Weights of a small GPT-style language model, trained from scratch on English Wikipedia.
Size: 8 layers, width 832, 13 heads of 64 (1 for keys and values), MLP 2752 SwiGLU, vocabulary 50257, 109M parameters.
Training: a variant of Adam for these matrices, 1608M tokens.
MLP neurons of a small language model. Each row is named by its layer, matrix (gate and up: input weights) and neuron, and shows model dimensions 208-399. Each number is 128 + 32 x the weight over its row's rms, rounded and kept within 0 to 255. Numbers have three digits each. A neuron's up and down rows have the sign that makes its largest values positive.
Before each neuron's rows, "fires on" lists the tokens most often at its 100 highest values on Wikipedia text that the model never trained on.

fires on: " a", " was", ";", " is", "season", " Japanese"
L4.gate634:103167084092165133089171120132110110120150136088150068144121127166122122118065114066171120117142151104128138176117137125171158123137146063108142052088176174136115161135152154128113059115125182157162121091138133118075176155154116104099118102137151157182182149113149089111096116098097139125144104112116102124150146119137100123088128104131155132188125178141173082093164095145139106125119122084099128150123085151127117157144145137077151151064124183086113168145179162160203172117149131117097114118137123101117124136104203144100128154061124150173149135149137151107160118115092101178
L4.up634:125139094128136163134096177104155123142110136125193105092139142098117073132138139069146138184089176157129129090089100125135139137127162101112187151147128141110090101100165086175124180162159135069086140135061169144084137147123122136147117121115051152151156068170052165075120154119168147093106150166136111115118151106140147129143104111094125127136133201135148129148177105118123162137105062163161119136162114081036084127121105113181171111131123176146119086162090089202146174144109144120161126153082135100108074096110098064132145104130083106149093190088114181135082130128150161116

fires on: ".", " top", " Top", " age", " number"
L4.gate1774:091135207109179105130121106077105182156098125127100153152120092158149145138105138135142124131121118112225126117110119191133132077118119204129141141127124087143105136110115197108158116164140111148101084116078085147108119173136069068126120140156113089155109115131112137127140099119043134133185112153164159072150093153143089127087107119145061112128116149134148139189133099107190101112099124123105067129141149155105084114173112078161144113079046151125147151169053104141202187096128140148154106167122134126133087135178167082130128147118132171139083164142113157137155170147117143172
L4.up1774:153207112121108165119136119165130093168098009139109115154060105102133154147128150128182146191108167129127112189059127124211160130135124188117103130138127139122105148123114111184120145123116098102134130100129129142141118162081112118135183147104188212131128137123115156194134138116130055146127106124156113161205116092071101037138092108097153110096105139126124099158092143122152094100196078130115193175125092110065098192102122093137164125058105101101131104056135136083138136134134127142121107116074145110152139130171160092132152141143100054097118153161140126087145137132133072190

fires on: "'s", "==", " did"
L4.gate346:147121150121145151145122172110116142131064098092128116104154161135084114104111174104056055098171080106160140146117143117129182087166118136178110142212184126187173137107111127177106080108167141141133116137145153164097117112111106116095120156119129137159180127133072168201108144205216126083114079127193082136119134129133114092121127173142128098119122070126128148111111137109148063116123142182087106123145095164102118122144107098180172152158064120150104125102114077138183115130108221150137147119130121200091214158144138122109210142175124083095144128112129105049130094112122136192
L4.up346:010135128123091081119084151105119130161098161145116163143127097130141160140176158164175110142117155106127115121088069093089148069094135126166127150164076092125135124107110113144088114123141067084176114131122151135136121101099095160169162127183071037138111173133162099070139079157135172068101161105120099128057068164111110082144082127119111114155120134111117141096118157166064145099146122133101133131123104138125182187134093121135178132084134192188127136138136126140122152145147230142121164121093190181181218222080230087135064133183088136110149098147127107113103154063098152116

fires on: " |", ";", " and", " (", " &", ","
L4.gate780:108191087148171123112139132112099112204150082067145143094132082146145138125163211118143105085117092134131102064116070053146097128138104157142126164144108129134135152109072132068106116146168129119147180066130099097135095097162184126128137153134169210187087170101085134166115116128140157082100166168147130139117121138126129083120156159160086150028112101155206182101122172169157151114183217077148134100160115105126156142120113076130189132111150076120104128192143135102081155135094065152102079119135164190138107153135108117122147141128130073094106144120121146123077105151141153117
L4.up780:141124209125137133126151139080138128129102110077110155147104163115127052125088162105151048117118115138120131175054123143155108117088173091135183124113167076065185134236088156118143089116126073091130126070114149115150155177084093119159133133178154104129161174109162130113107137128138135102158090077136138097141159146117189142126103094200057114093156170097103091121128142157143142128084142150122126081144139111099117158166174120183047053140139112047130126099120142119154154149120130137118129131075039168141107136154129102137095112174079126139114143153131163172160122060125167135

fires on: " (", ",", " |", ";"
L4.gate1823:126097085152149151078142149135057087140138160078114121131059146115128226183075174156190160098043083116156186144098131123115145125133144126138120121135144162105189158112109103150089146144152126128183104096096129177148105132103161075122120097155125134129164138186118096126154143116185094135125167127104097094049142164123132153108122158165118118139123095131070055118095138122188162070130172075154173153176109128113150107154141153107147113148150105115103123122102102060148139099098141118100118209077112174189137109139064080179147135147112156158168106184053121138138115122117148058
L4.up1823:222133098118124167100126126156101123121102157084141113102114158127101118159123136161069086123118101052117091069062139154110090165169109130154104146118141099159134078132120119166094164084113138125144089118139157102129191136149183110103057177119222101106096130155159095094167100148128149100158081123064106161089150101106092148144133155174103122198157076138110167142133161159104105067110124166118150168166145185149141123123147091129141144108108118167138114186140114152094179122089069105108114146118127158106157158136118156182198173120146154127132119121086219161105162096125062137

fires on: "–", " H", " based", " |"
L4.gate2152:134139131066183138160169131130160123143128114089157126143112110123182148134126137168158164111094157107099129055087151104153114113130146119113161144112155123062115139111174097092062129128104119086154129043095174161173143153111096110103131115141107072147087116055141134134148120125118114140154164138086132093100110152156143126103087202130249125119134105072069150139167133145192114145121181105109201126140061118146111161153134155093085140084059148127100131121065137131191143119178122140131114114109128135119090093103104048100139143137144143144137159169062152106105091151120114109
L4.up2152:145157093154138127076186139156105116083071174063141110100114197058110131073145168118123151104124146093157125084115181158071099095133141099193225093148140150118163107155091094085157174147149123091104072160106109092160092125182130109099104137146187096162113096105144134169107102110114080158142101097121189158145151151103098125165142142123155123190158084116089188150159103137207081134117124171141162182174139040157069166130131087183171106157121152113094102139116109084127124080104111063157154155147125095092131118156099090147150128170100060126124194151164160137127108124111100119

fires on: " and", " or", " C", " at", " ("
L4.gate2342:111158076114133105111135132152163104150061107112137141097184138162161117138113135149172081104117119152201149127141040161133146141157099132156161225113194145156142114116089134090091146128104157135160129175086154125071172103112185150139131161116092129149119091117141152124140125139112180119146213160157144135122107108098122119135130125143095163158129105084102160098146216050191079122150137118130155110024148147113112096090076148160163153094118150120082170150111173133133136159205076138100142107100136126153116166156114150132121136132109218104051107154155126097128136112168128146
L4.up2342:127151163140178162081127213165122149165210129164139144126165192133157154130096136126088104132146074099106104147088133104171104120115159089165127083081095112108156128161122150106143112125154124101114132124169129066106141101154125149167106072137100146118103126163137105106174120088103139175137118132183123154132118177184176186176137072130150130096135094101080157161109202112162165197167094071160094131061080112107125120149175113177155094112143132139128104124158202164171111173083129133143130079143135151151149136125097117080125068157080148071124113078105172137144098107074136136

fires on: " is", " a", " was", " an", "\n", " professional"
L4.gate2108:158152131149102144062150127104116112131193132133144117172073148116147112167119173108146135188136118137178150095130120154128141145116168171150165159141117104053059057074118105165123102151118176110126109087116206167120097093100175103116158108138067158106119127131152112157115141041145155152105151120128099135144162090166176120153143188110083107146091140135201097094106162132124097095094119102109136077161132133127111087103094150136134182085148146116108137125147153124127136126115146119126137042160140186109131168138127107101163148039122140182145159125064164122150059166164174131
L4.up2108:135101200156118073117138106150113121121157160177120155158161187113118113159131135066139102110133119116138110074132164126146104087101133126147155136079119112149107097205119116177129136169122149163121148110133105164115183108087098157180097148163093186122179080153104074124157111135165153121136109152181125136104120137132117170090154103116143151083123129157086137094105118086130079048084066134138148088056119144125203127122114113171123137108140092158101089128147072131150137148068114110123146112169107074140174106126086106097169174091093098108125107069170104089204098155088090142

fires on: " did", " not", " do", " I", " Do", " does"
L4.gate1450:100093144100098119152090094145168067157107176092132162140138126153114152117114143155155174124137051129128176125131129124143151143147118170165126127111091152114134122159156093097131129101105094082139151128104081168168161096140120160158108181150121090140120072096127135112157103071137147113175163121090087145132176130095087119110156157119092127205133129120153140149140121183088038084077114126196172084137158162157124126085172124125165169181118127140128119147080126164131177116145128121103110124160099086089123062139120117141163162101163131107103091105152144126147143102124133113
L4.up1450:086076103146101122119066109064097150126075192155151132142159166210097128080120125123157098122146152104113140153160136050081153164136136143171089140170114168149129132127128132112079064127110114093134149086102163202145130128125177116165113124139127114166138156101157112088099136168184196068247195120112136134110177117168108116146144076146075049182089146185155103169157105100117182131090138117130174153103073105089122147111162104062160180086200153128156133157052128177128158205193109131167106082072144183143171204108154152118101140099122137124099111129132118185131133098161153100

fires on: ")", " a", " running", " was", " is", "\n"
L4.gate1653:167155093175109097071068019114147107073152164127141096126136116149069090065105125101136173159146090125069104124133116189210211119133111160055146112133165138128100133207161174102106095126141210094124184095097157146099101127114139120115133145117162106061128154110159150177157131080122119076179123191080126114131153114145187114078167128112121119105049147144135101196129129133144104115167137143154112149141052164099123092106169077090098074155123142122148118160116124149148186153133102094115116127172135164213140094118144114147134093124104204152076161101082124130189096165043103110
L4.up1653:160163149120083117147151110103182155118134097159137109108087166158094171139085127154134124138061151102081117103093133046129146159082086091087118162062165130093110139051087121115152144161097094034126120064117117170141136114052171094146145135132094135078119105135094153110135184090152094096133138145154088126154117153152144225117129144138150101117106131164148144139120150138149079094139175134075189167159139134143147192121121159113147141183098143130111136154204147116106112082125147155159181094137119154153194135113132125094153106136143149160107110130085101120118187153145149118

fires on: " was", " were", " is", " are", " also", " as"
L4.gate2579:164199103108143063105209136206142123168131116136177087145101068181122120159102121146183139090151106120196154173010142142073146116141150157168119096106099123103164090166148086084131125178159161144160088101118164163146115106088087074111107161136127126091168107110083061097170090154187117185173131193123106142151102125123160166129113094135158156180115112095125127093111160140133113096089146126098147119092149093146091119124172175163096127117108102130142135114140118147096080158148072068083082098125153136130189102100114088078131160130135122080189124128109087196148159162140104085
L4.up2579:170144098134114086068067128163062159134120112102161073097107211162131124178091146176121138167136132142102138161079151109117127129136151130094123165129134109120100121144135131106121180214102153151177112147099112187097208164147138036122142168121134139122100128171047121141127136125166085144219133136180127109094166143182172172136176135178066147112113143089146161115126164099099034126073135182130167114211159142146195119139150126140150103109118115162084130087178085176166154152125082100176108080125106185119190207089113091122162118142142125121145085197134117125143144160131151118

fires on: " |", "|", ".", "am", "1"
L4.gate2620:122178146144076105146110119139129031108101156116141192123107104113131132140110070105123079091162107159096113135074063083100160103111168126136105116116125093113126151145095134094115088086145138108104090085097143088198117096122122106130184153105126085097133196097096124138143096135146137080146098163102060157133201138181140157117095119132167134178114128131093088164128144102184149165170149132146130109153110150078135130150143083152063126153135144130096112081187109149099121177109203137101135194170070129149133075170086128107169164178070113089084129098093125112077197146097238084
L4.up2620:087155070138121160152094194073124135170121128080167177108067063185105160146122071128163084104146126113176174095083065165130101127127162083144186053092141083069084074176184064129140180095159114080110176094121080148149157066130122114153129172115191166115151124135148153060096102159110118137135059112062143136146103116143076163122126127145139161174141149141106156129111174134095086136126084138151101178146103189125142103100104085173162133142109080102092081140078136119088128135088089074087156153149072081152146110144082126113163128156121074110091148166144141206163178128126117055

fires on: ".", "^", " number", " June", "_{"
L4.gate1487:156128148133126196121164060095082135093158140098171137115120101106120133149117167105189121119108117073119122101136112160080138100135137146159129170126113130111116123096115168186076127155173135167178170138131121183150142229095131065126126140165115096119131162111124098093145120056063078093164118134122155109118101099107147070037128165144134084121147096132126134128125146187176202120150112119129116099101078195118155132110116069099193143116109116066160092128100212112155126157125125101101119100073132131069149098138203153136114077146091139071127155156134110124096108136141117136
L4.up1487:184112106148137164101152077142140107131145131129122113092089110170131102212099107071161143095083135100114120108143166128149086109136103110122189119104161144086120143122138118134106168111178125145104091165148077120127160179103170148122141165096073166098152138138099061098154100102126050098126134066133119088147115149172102111097098124154076127092153148097106078135096121171176169085102112144131055219152158123134134160133187131166202088104119133144178135149138113160141117176163132104215078160073125163112147182128109117130132141146107129130142106155131120070087074148129093123

fires on: "==", "\n", "==="
L4.gate1316:097152148084143050171154101159146114132154121126080169146161113169137115127057153173117117096133130081172098139134192154163106122160106180169156161137110112138120137074106110104091146147107120157104164171118201091094114093149079117116108139090156116156085156111150101114103106126142063122160136125127121123102089095071090093121190152108085137168132153102158089171129157184107151083121091148169110114218140131131088114138119089122154139162162116149157114092151131096130114113138156152067126196148143113217127120164147101110144186154062103162102124129157078184198101145091118140
L4.up1316:102167158147119059114130155123122103096132121119134122193119092150188165156165133140122138186105110118147107097129157109139118119105190085118120119082102141119167210060060082091133155073062093167083148123153117116099135159150084139144141092129080160150164141131135126171127125098082172105155096150151110198097117097057080141053102183103144119166155171066156091178045119127201134123156138131055137128150140173165095140132150101125120100067180164154119097103121153053095033159138130107126175063129124122131119148167124142074121048138059156074079116123063126124131115181083104118

fires on: " H", " |", " k", " ", " w", " b"
L4.gate2675:108142140121123146148124123152218126133101093125068161133128111144120049191146125080188123048143141140124125148164135117180132103101121110141155125101158119110104079137149092119082132106145145196146091106090126107183144144126061131112113110196115094150146164154116102132105056168092132145109100109081094083161119135102132168144169137120120145147135115126090118120154162100134104143076129138158089166129102152148108159150108123127152186118155077105099075106123131228066094072098130159132194048141117117140166137098093089074151095144089117142135129167154112119192165094147158101
L4.up2675:082200115167131218096066122124149115190080129144128118150131140141111147111104157168108083091105107100138129122093153207114098127085106071124169137124077132168147116137116165074140118093101098088153124123048104076127160106141106170165089104137203132135107151063137098164087111137092105121098091130035119173066108164057168149094133130152161108129098117135128107160157108122167153189181084140164144118163141125084073143178156130122113149143171076133133106141142183154117109187130088138114103125142190123099066144168125127067122106134185069085073182102161130142101172088132134162

fires on: "–", " Time", " held", ":"
L4.gate747:089086094154123084179183151174147095154114149115132138115144160174086091094130121128123096130158164138147137141118123111103159097158135144181158108148096103129144126085138153115164079111188130082132123110122145158080169161119112159118082166054123184123113158142156101149145134091121084178156134164081154070093150171188079073095103098067113158125134163174205152152055128119156180108164100122126145159095163128122103161084143107174132067156127121122131112169156069167122090159161131130113152140098148134127116120155017141096083100160106127183117179131117084101116134079131127125
L4.up747:078118117229111154110099093144098099196104142097151148187107153111124141092099099109126197117147140131129113134138067109147091112183137120082099149110112130107120078137096130093160089142144108158162122105158133177190138122108139066128098159169118103094103122141132118138142100149072126092143086092129162132157066096127113167110126143134209169078086173076212101179135082161152122107183153181127083089142148124162129192088128121212182113081190128118149158114136148150079094149106070135141155196192142127089152154091083098121137169156138090150157099155107098114073100140117102122

fires on: " |", ";", "{", "\n", "|"
L4.gate1632:113131179103097109059104155145107110122107144157058112162161082098143164148173117095174116119147109189155088094151140128120135070095065117126117077092044179117099132176159136160073105101128139148088119087140161152107129121143084065103185111154119115158096170093154121173136138077090133083128109168028143133157131112112172123137168096110152114182050153148098114167149129125147131086159206109119099163144113134162138089158113089165187112089105115109114157196156156125132071149164139186103083153143137070134113076159149062138140105098121108148096130108101127084125179095082103151
L4.up1632:156123145087110154084122087132116101133101151137173186128093107112132115137099150104088128080128117078122112130141161140064168119091198148160164137105147125163124130113120092133179122060144153159183202123163106133083103108150179102110129126109167161109125144158170142157168141095087181154093160107151198138141119086166095142182091069177079060103117152133122142119141168128142080095094165118150087158127147128178143118086120150161091127113096166123082124133136089123148081151131122107138130096128158196115157118101116093150065118138177117140139098134101142113134113144152140127

fires on: " |", "-"
L4.gate793:178213130164106107111162168097150123103086048102108046137141133151089173158073110146169140145140148180083093071136077124112155146141131112136173129094149160121154124192126134065216087133134118075133149186148121090072112112090158136176102166141110121151162091162137134132101106077094161147105091149127107056090145156202139223091073146087115116141072148152149127160107090125179156119153171102072104134112062103141156073161172112090117126167139149143135138100096152091124113104104147162098104090122203176132099124145085169146149140101113141087123084146035098186141115155052169098
L4.up793:128108173107131134150130083121161157114135097133140100135148115138125131167102142144133116193076106117141143091120142127108141111185127115094144148151119135184091155120163141166133118113120163117176123129178141145180139131082145125169136120179116135103154129119125151128107141081159077130157170150152130143105096111150147154108146137122169084134156151151110076138132115209092112138124132149127094123100150143082193134122199122109128124168112198123129103148120114158069113090148160128137186130115141127181126192177164137113113159125130143141129110104100080153116111140190187175

fires on: "–", "16", "-", "17", ":", " 17"
L4.gate1455:148112175191181162086129156148078072137146137105150166136108131140133180140127137136196142144104129139085141106091118143157127096057127123223156146142162084127126101097076182138154098125126094137154161130111107167103077083106148110146087143099129154153095133116163072095127125185152096160109067108127087091128067054108107137169160139100089135080122159080147158123121087105126173150131146138110150092052073145095144140094141112091161098190094101097132158122106102092161098107096133139180081092151159125063131191090144149135112157203151094136180183093135107138211132067157125114
L4.up1455:147112135135134109142132125144088126118113127126134124099135159141094155153102128095109123134138086111104095106107138123117149096112166117179179134159195154106122126139137093068112115134125157126158169129164121215122103080112137167152075138116152139100080122119097057109127080200098147160101086117084087047140141106162115168098130179123192161162113146129155121158128113120151145079152128125084116134089204109140072140176168104192154141125148076148096149123112127097111075114128141071119107148144143129172185142159156144120110162135131150158161099115097095102162159138170201115

fires on: "-", "\n", ".", " |"
L4.gate274:158162075094095149142119111206104108141111117129110151191146158129111164161065105083131112165161127131101097094118067068124100176136189119103152224103116126084159163110124120129179126162063102127112144085165098160145153152073114154155109131175129161171139097061120123140066113123053154152132150168149190100136155167146169136161147206140193086143117111144159203178133087161087112135107148164091090152119151130142105162134120126129155184126128100176200114158069174180091145106090100090161106112121120141151128156124146117158217110102121151115116140188151129173141116118101158161
L4.up274:086081127118130155132116154114132158149151113098095107122099104138137157157106140153108131103102123079076141150201186097170186193114132110057135138129168066124081149149086159147121114138102120121158098133126190111180100172109106107115147112107116160109084123148165135118183108134148141103108123121103112126121076115180131111089143121129074093139144148203144117127194148098076098092134152115095149152160154137114143090215219101108098160107088186101133078094154099177100212152109140150130097134132143153115133084103125139123125045071165167102130071099097137153123104119153177149

fires on: "B", " 1", " b", "M", " |", " and"
L4.gate1419:107179120129118148091102097135097092133110173116094121147094121105134182123090170119084118074142189145091121105129126154124146100082105234149129128169156126135158156108176075166127084166111142093150111054126129133114105107131080119096077124097141137145122142161142167169122086143141126071060153128143147114139115103114095094116155182115106159091095125171148033174126172126148181157083151133117088107132158121127105129080102140070148128179138171139107127070143130128074106043132140108134151086137114124146153086124122133055116082148140148146105141116130137124144131111122087135
L4.up1419:075083108119142158139172137130156097129104207155081158103071109104093083164112145137096105070119040143193148097102131165120143120118092146160142127145089089182172096132079088152104136054064070116194110118142138127112103136119134152067146121079147121171102160163194160121139112176104136121148167104066131120130129157137129126112138096137170110121123174171144140128170131116119150146101083131125107115158113154151121086127106125110083180179178143183094085147152126109112112142101145122149125118146105149161131101173148145116108125182109141145178103149213143110169146097156176082

fires on: " that", " form", " version", " which", " all"
L4.gate2481:143153063101156177103133137104132058097195105108146082121174126136102116154117118130048189126133122129158084084085087121155109148126131122144117100117117100173091163136162103128153120098103146143134113127141138115176102122127120112095157176115133089135092138132129105103178128161172146122104122157169096152104143095169113096208077165131119137160092109086171119150120118079124155061122126164111090074127074130146176167093101121185097128094117185164124143107154131159126073096129130161138145176116085167136144123130117175102172118065103192120175215164128196116136158118102146137
L4.up2481:151171137123074168174094115170089150071068156124127091158098134111113193234155107158082123094126104119129091179156191113141177132161138114106168081155081135135142153143129118153134140138128117167178070177121173162095177083114079118103155167164120077110170071096082146081142117160094087149095124129151149141148152132127114194101085122147132105138112163091138127146206113138128086114129083129121107121160126143120127150087085140144114105132192118160126119068141145112070155156204166114149122146074051122151085157083128119078129110099133169141097130065057145082097157162148108120

fires on: ".", "International"
L4.gate739:128125124126095162155107125137090106097112137073174134108134128108076136196093137162109147149172038155142079145089081086162162119094131113100158115146177114162077162117138130145134160090098116197196142107117145187135135100106153143167145144128124155116157091140131107086188102115092176129110055123177135096123122120146121101137130129180147173210119121123155120074072179129169153107141138154121104120105085157077089086096162102093185141161112081167143110164120099088135108200127177150132104137104185143081139089137130153162186110127135134111146060150107153087115135130126157193
L4.up739:177084151128136171110122123129107128102129125142107117086097087112155069177155147100149127068180131130108141114126132148153091148114120070091143141166202184069155145126117174149102164146143128095141158161118138090167161051112133123152097169112091117181102069145106138063147096155146120157155147120080083056176107125168082156167121144081051171144107128096102175177114119117117143141118090063076169151129105152164149116154111113137170062112060074112125172136142157177086062081148094103191093080153119097108168102132093137134144147136134179121165127104099100165113125152161148130

fires on: " (", "L", " L", ".", "el"
L4.gate1602:114151124150121145097156101149179128074109139097090114233114181109163142095134172098169179089117117173126143102161088120192133077096130118192122140085103164170106099057157117122187110136099140084143209111121143096176102142060176085116069106169114194114130176161163075156177099129112160135141182136165151174185106124154118095149069120076104108198143090130169115097102054135147168107119158145124138106124180135130084120175109140100140132104108150108122118132066109128182091131183098156139159141137159115162090098112141132106146135112077125162131155128135124118079132122118113103
L4.up1602:134157139090146144064169148068167156111128093095129165096177153108090103194182118134134092146137104129113099108024106140124149090093137140183096123116111098158136173093157076119074143121133137156127123127164145071130117166160119091120126098091096071146148164138160147134137134099053119140150097121154143197113104174153155102062103132162141122070099166136143129127123142079094150161119155121145103107117098097102113094177144139115144150096090123185136098115133171189079142128166149139114158154085153143167109160140117110093112206126098082109135166104111187169069076144126129117

fires on: "-", "–", " (", " |", " A", " B"
L4.gate139:102134135181144116156184193166150120149062164095109111112144101103129115070153175162176122093142095099173112095127118103145129111122193155156132097115101156111119145111123121120133140111138142143207140112167128141136088111138085168108071068127080114154147187172170109168190089184099090180141197112099145171087070151109150149134081111132145143101109104187103138137104157155120157105160099162112145125097183143127133176130104134145133124148164137157138133090148106162147145132123141136099125038083153152132141131122136115200134154115056144124066096132075073187114144144117174113
L4.up139:144129098205111100084098124167094125184130102136177143129111146110129117095148139157175130081110144101102149098126094153136146164135132170085067094118101084075159104145069102129159108094094153077156087132121100116188135152167091072158100114141109162067150164179129135101130129106162141168128061117155094067128087158113166046101172177126169120155126077132213187138150112146130126185124180141118086125113136103154101094108071123066079082109139159182108150125162174099110177139105116149119180093169123121110090145112129189056076094113133098176101157117127116158123122148139133087

fires on: " and", " was", " is", "),", ")", " He"
L4.gate2588:171167087153107091096133157146162099135150110103149076119138087147105159119119158100118065160131124144135152129090062137107118096151118165112150169129119125111121106144103148140138079123081182136133179098136150129101154097113158114179079161163120160174092110065125148153106095046109169085167151149066162100120151065118169112088145070108168167160104056152196091106220159154149073088126123076117121136149145148125127155130126114112190125099133080104170162130151147107137130133115151070151065129198151114185089208086177136113134129156160139130118131101120102180124187189095148154
L4.up2588:149113160108084097116132148162173083096151113109089066077114126117125110091092138117140118126138159057173106207125122147145143138128136113130182150117168105141113148146118106098104197132155093140168143126081113133128141147125204080115104157136104062125140120105076099168135094078068137146164135155192112179133111114150136105135112178073138133191125137115143080082088130159110112119162117178119091148137103120147178091093138152125143133096100073186145130162109130122137129104031134124153158066169107081152111157107108124117123135123157147185151142151130184106077115151113147098

fires on: " |", " (", " a", " C"
L4.gate119:205122134187094094159099128173121107093146165138120134107119113164102103205063143115071157138103097101104094145192110177128157126108107143080092107148187131114126150215152152112068108138174125090158116139063101124111119050089099133116114157127145107141195104125143164104060098158157161069197118136120098143122133118111112152105112122134099155162121152095046129133096136161143146057115202104116079115116158099083082093095172158104104141179208122148123138121075154172160111132128136091193163140116118157145148133123090122121119113101123137097130101143093127135140125079082108143
L4.up119:147080129128095163102068098206124156099112136162152144116126155097117148095146133125098042111094119157112128088055137092119150120170106111113120176146124157181095145105098106191165169097133109147085100143078090187189119138143170146156097157123133147064129140158169178155193158129162140184189177145112151142146113078125134110121122118139064090135118058130152076122085095182184160122134180143138139125033102060147137157196172076153169120079108151106128144153153161100073104136172145106148143090103167141139105107156109184134190194153119110062090075178101082132125167148138118135

fires on: " (", " |", "–", "{", " Ar", "c"
L4.gate830:120160100135122115153106163104116137133071118140128095126131118108130121119109089141179055195201115055096109131181102135098123125188163188168165166145185104101042125143154114135121150135127072135074155122116115082141073141149157129140129152090098115134154157140232124115152128147120068174136194156089186129104094098133157130112125129108102158175082162126103131146157114107118161124171106104108133145132142170102160141181109180184154075111135136089120099107123087137098151100108106098110175152123095146229107141129063106102124123102137130080114125109106139154151097128183120063
L4.up830:122115116126128118119178093153175121148164118104119128086142140144108112108133094121140105151149160093087194157135145147113133128145126147144145144106091089197139211142124189152152145118094132117109095166132101093117120171124162137179178126133127217135104159119149148083124168099087171138116087165129109145181145090097165139131119137104124100086116158122174161130141081105097115118140129137169147120133098131179059187158127089086137083163154125147111148133163120095138131159143100063110186120171138097157108101128202192108136150090119105113141145117121119141163076093089120129

fires on: " one", " part", ".", " national", " National"
L4.gate1882:130097140136099157091182093130201117141145116134169179176154133151059174135126130134152161143189139122163155114109076106155105181123118138105134101128081114055146147104143121162049173115133165195082157124143094184126123135111126128137152109104085113085124103130131109110094120151146109114154147130117074117128061109129151114140119139128159140140117123115114089095125116128146083126139085135121065116156110223117113158078188152155157165164102118132171101192092086123141119154123122082112049151183106100119190128159117102128134134120103103217202148125085130139096081173114197131
L4.up1882:165191088128155161127134060138122104148070071094188136163077134179134138062150184084124144111125161142161110160121120168102114169087138138070089102132168106124115140120069154075150116116131153037114126180114152149129125092126195138109038123062050083131119131168094131154063158090095133142187094100112054117171188124086126089137123121184145122082135133150108091147128140102118156065158114107089160129137118152182103168131139119183208163195083118166130103133094112104108124185127119052138129130117146162059167127132166187122182121133098136155116128106119133108127127082157124113

fires on: " ", "\n ", "==="
L4.gate582:124174125118115181175145107123116097139134160111147101138140137119175138171103124123126124099098133193173109156109206157195163174096189086095181060107153127141092163153121095144134181096133102130148053172143149105157130056169147119132062169113121092166134133119107101135151228144153118125144152107106074167180144141102106137165126107145148177122093076151142112134099139156127162129135132158150096123136133136108093148130142105126115183174125090136160114138152044157128132035155120045118111120084138140129132139192167139056155127076094101075167088155137108127193089130120133072
L4.up582:149152105117127153133145134133108112150155181085101172096166080106111149116114145190112111087183149102168120123116160051168151157126133221146133109101106124094097169151157112159117115128124124087157100143125170047121100136116099166124056129188103133149122171109141184153106137110089176070142158114101105116154180141146099147124130183106133116146155157087162165144118147090166109136200141091095139069134149134083151209246090132137202118178141145172112092137161127120146112129139099120099146107201153110123118154170173133164113150119086195066161107080143118092141153109087126142

fires on: " |", "|", " at", "S"
L4.gate2650:134156119118165085098107135164121129081077118101103105124162143123174111099080131165099055135172125144150119123124135128135096077082095102121138103169122131147160130145163214104085130085148154134180066098123187108115094158086019057089199172179110162205122146118071122124128088157115056153181126149148145128121137129089112166145147109116171124124121184127094166190139133125092130074139088153108078122147079142113142100091094093182130135095160118077108030163121115175101147135104195102126084147116138116141092131107125142155118096124127095125179061154134167159162156117107143163
L4.up2650:167106083114127150128119112095121139113048125125086109100150111153072155103101123127173097073084108067132080049225135173077101117149152111172090115115163107127163185145155161079139125095103120119156171157121141141156098150150109159097090098067122129084127082126147155111182158059173125080141134145142126134137123102084194108166163148116120129125148117091112196129118152190089135168109126100157133131174122097110101125085143089115127090127060128153141094145068096159130160094137115167171120109133137102163151154116142191151117134131159158121124132128173118107151102126077140147

fires on: "|", " |", "-", " a"
L4.gate731:124148138099109165117126154116113103126115134095159108103124107053096170179132159113142083135096160112084154149125110132156186156132092120163051124164152139115117161118130124057106112148124193106159160148105126112189162087064110100149186146128154113118147145061092104117106192117155140154192119158080112089092188110180129094162137106130177166122131166076138146113166169111115122146134161079129128101119141123127143097021063112106121092127090197109161141169120125126202093143147162172143141158112102139130107100137122074132175125149133174100107177060078110147148149104145152160
L4.up731:161129143113144127129124139119111158123158147128162117135147148121111159071110072089155133109145113135108107160112185084134099105166110069138197114089131120175157166157164116122098030138171170179089123106128090129180117149127173138171095158128122160145177136075175152127159114143092168169136219120051106157083190066115101117091082146111079159141075150179123095124157153124119144061153141133062117121084090167148182143110119096156064088063210164113178083119127154057095188122213148116144071180086130081189083121113169132094127156138141118144147121087091120131109076125141116134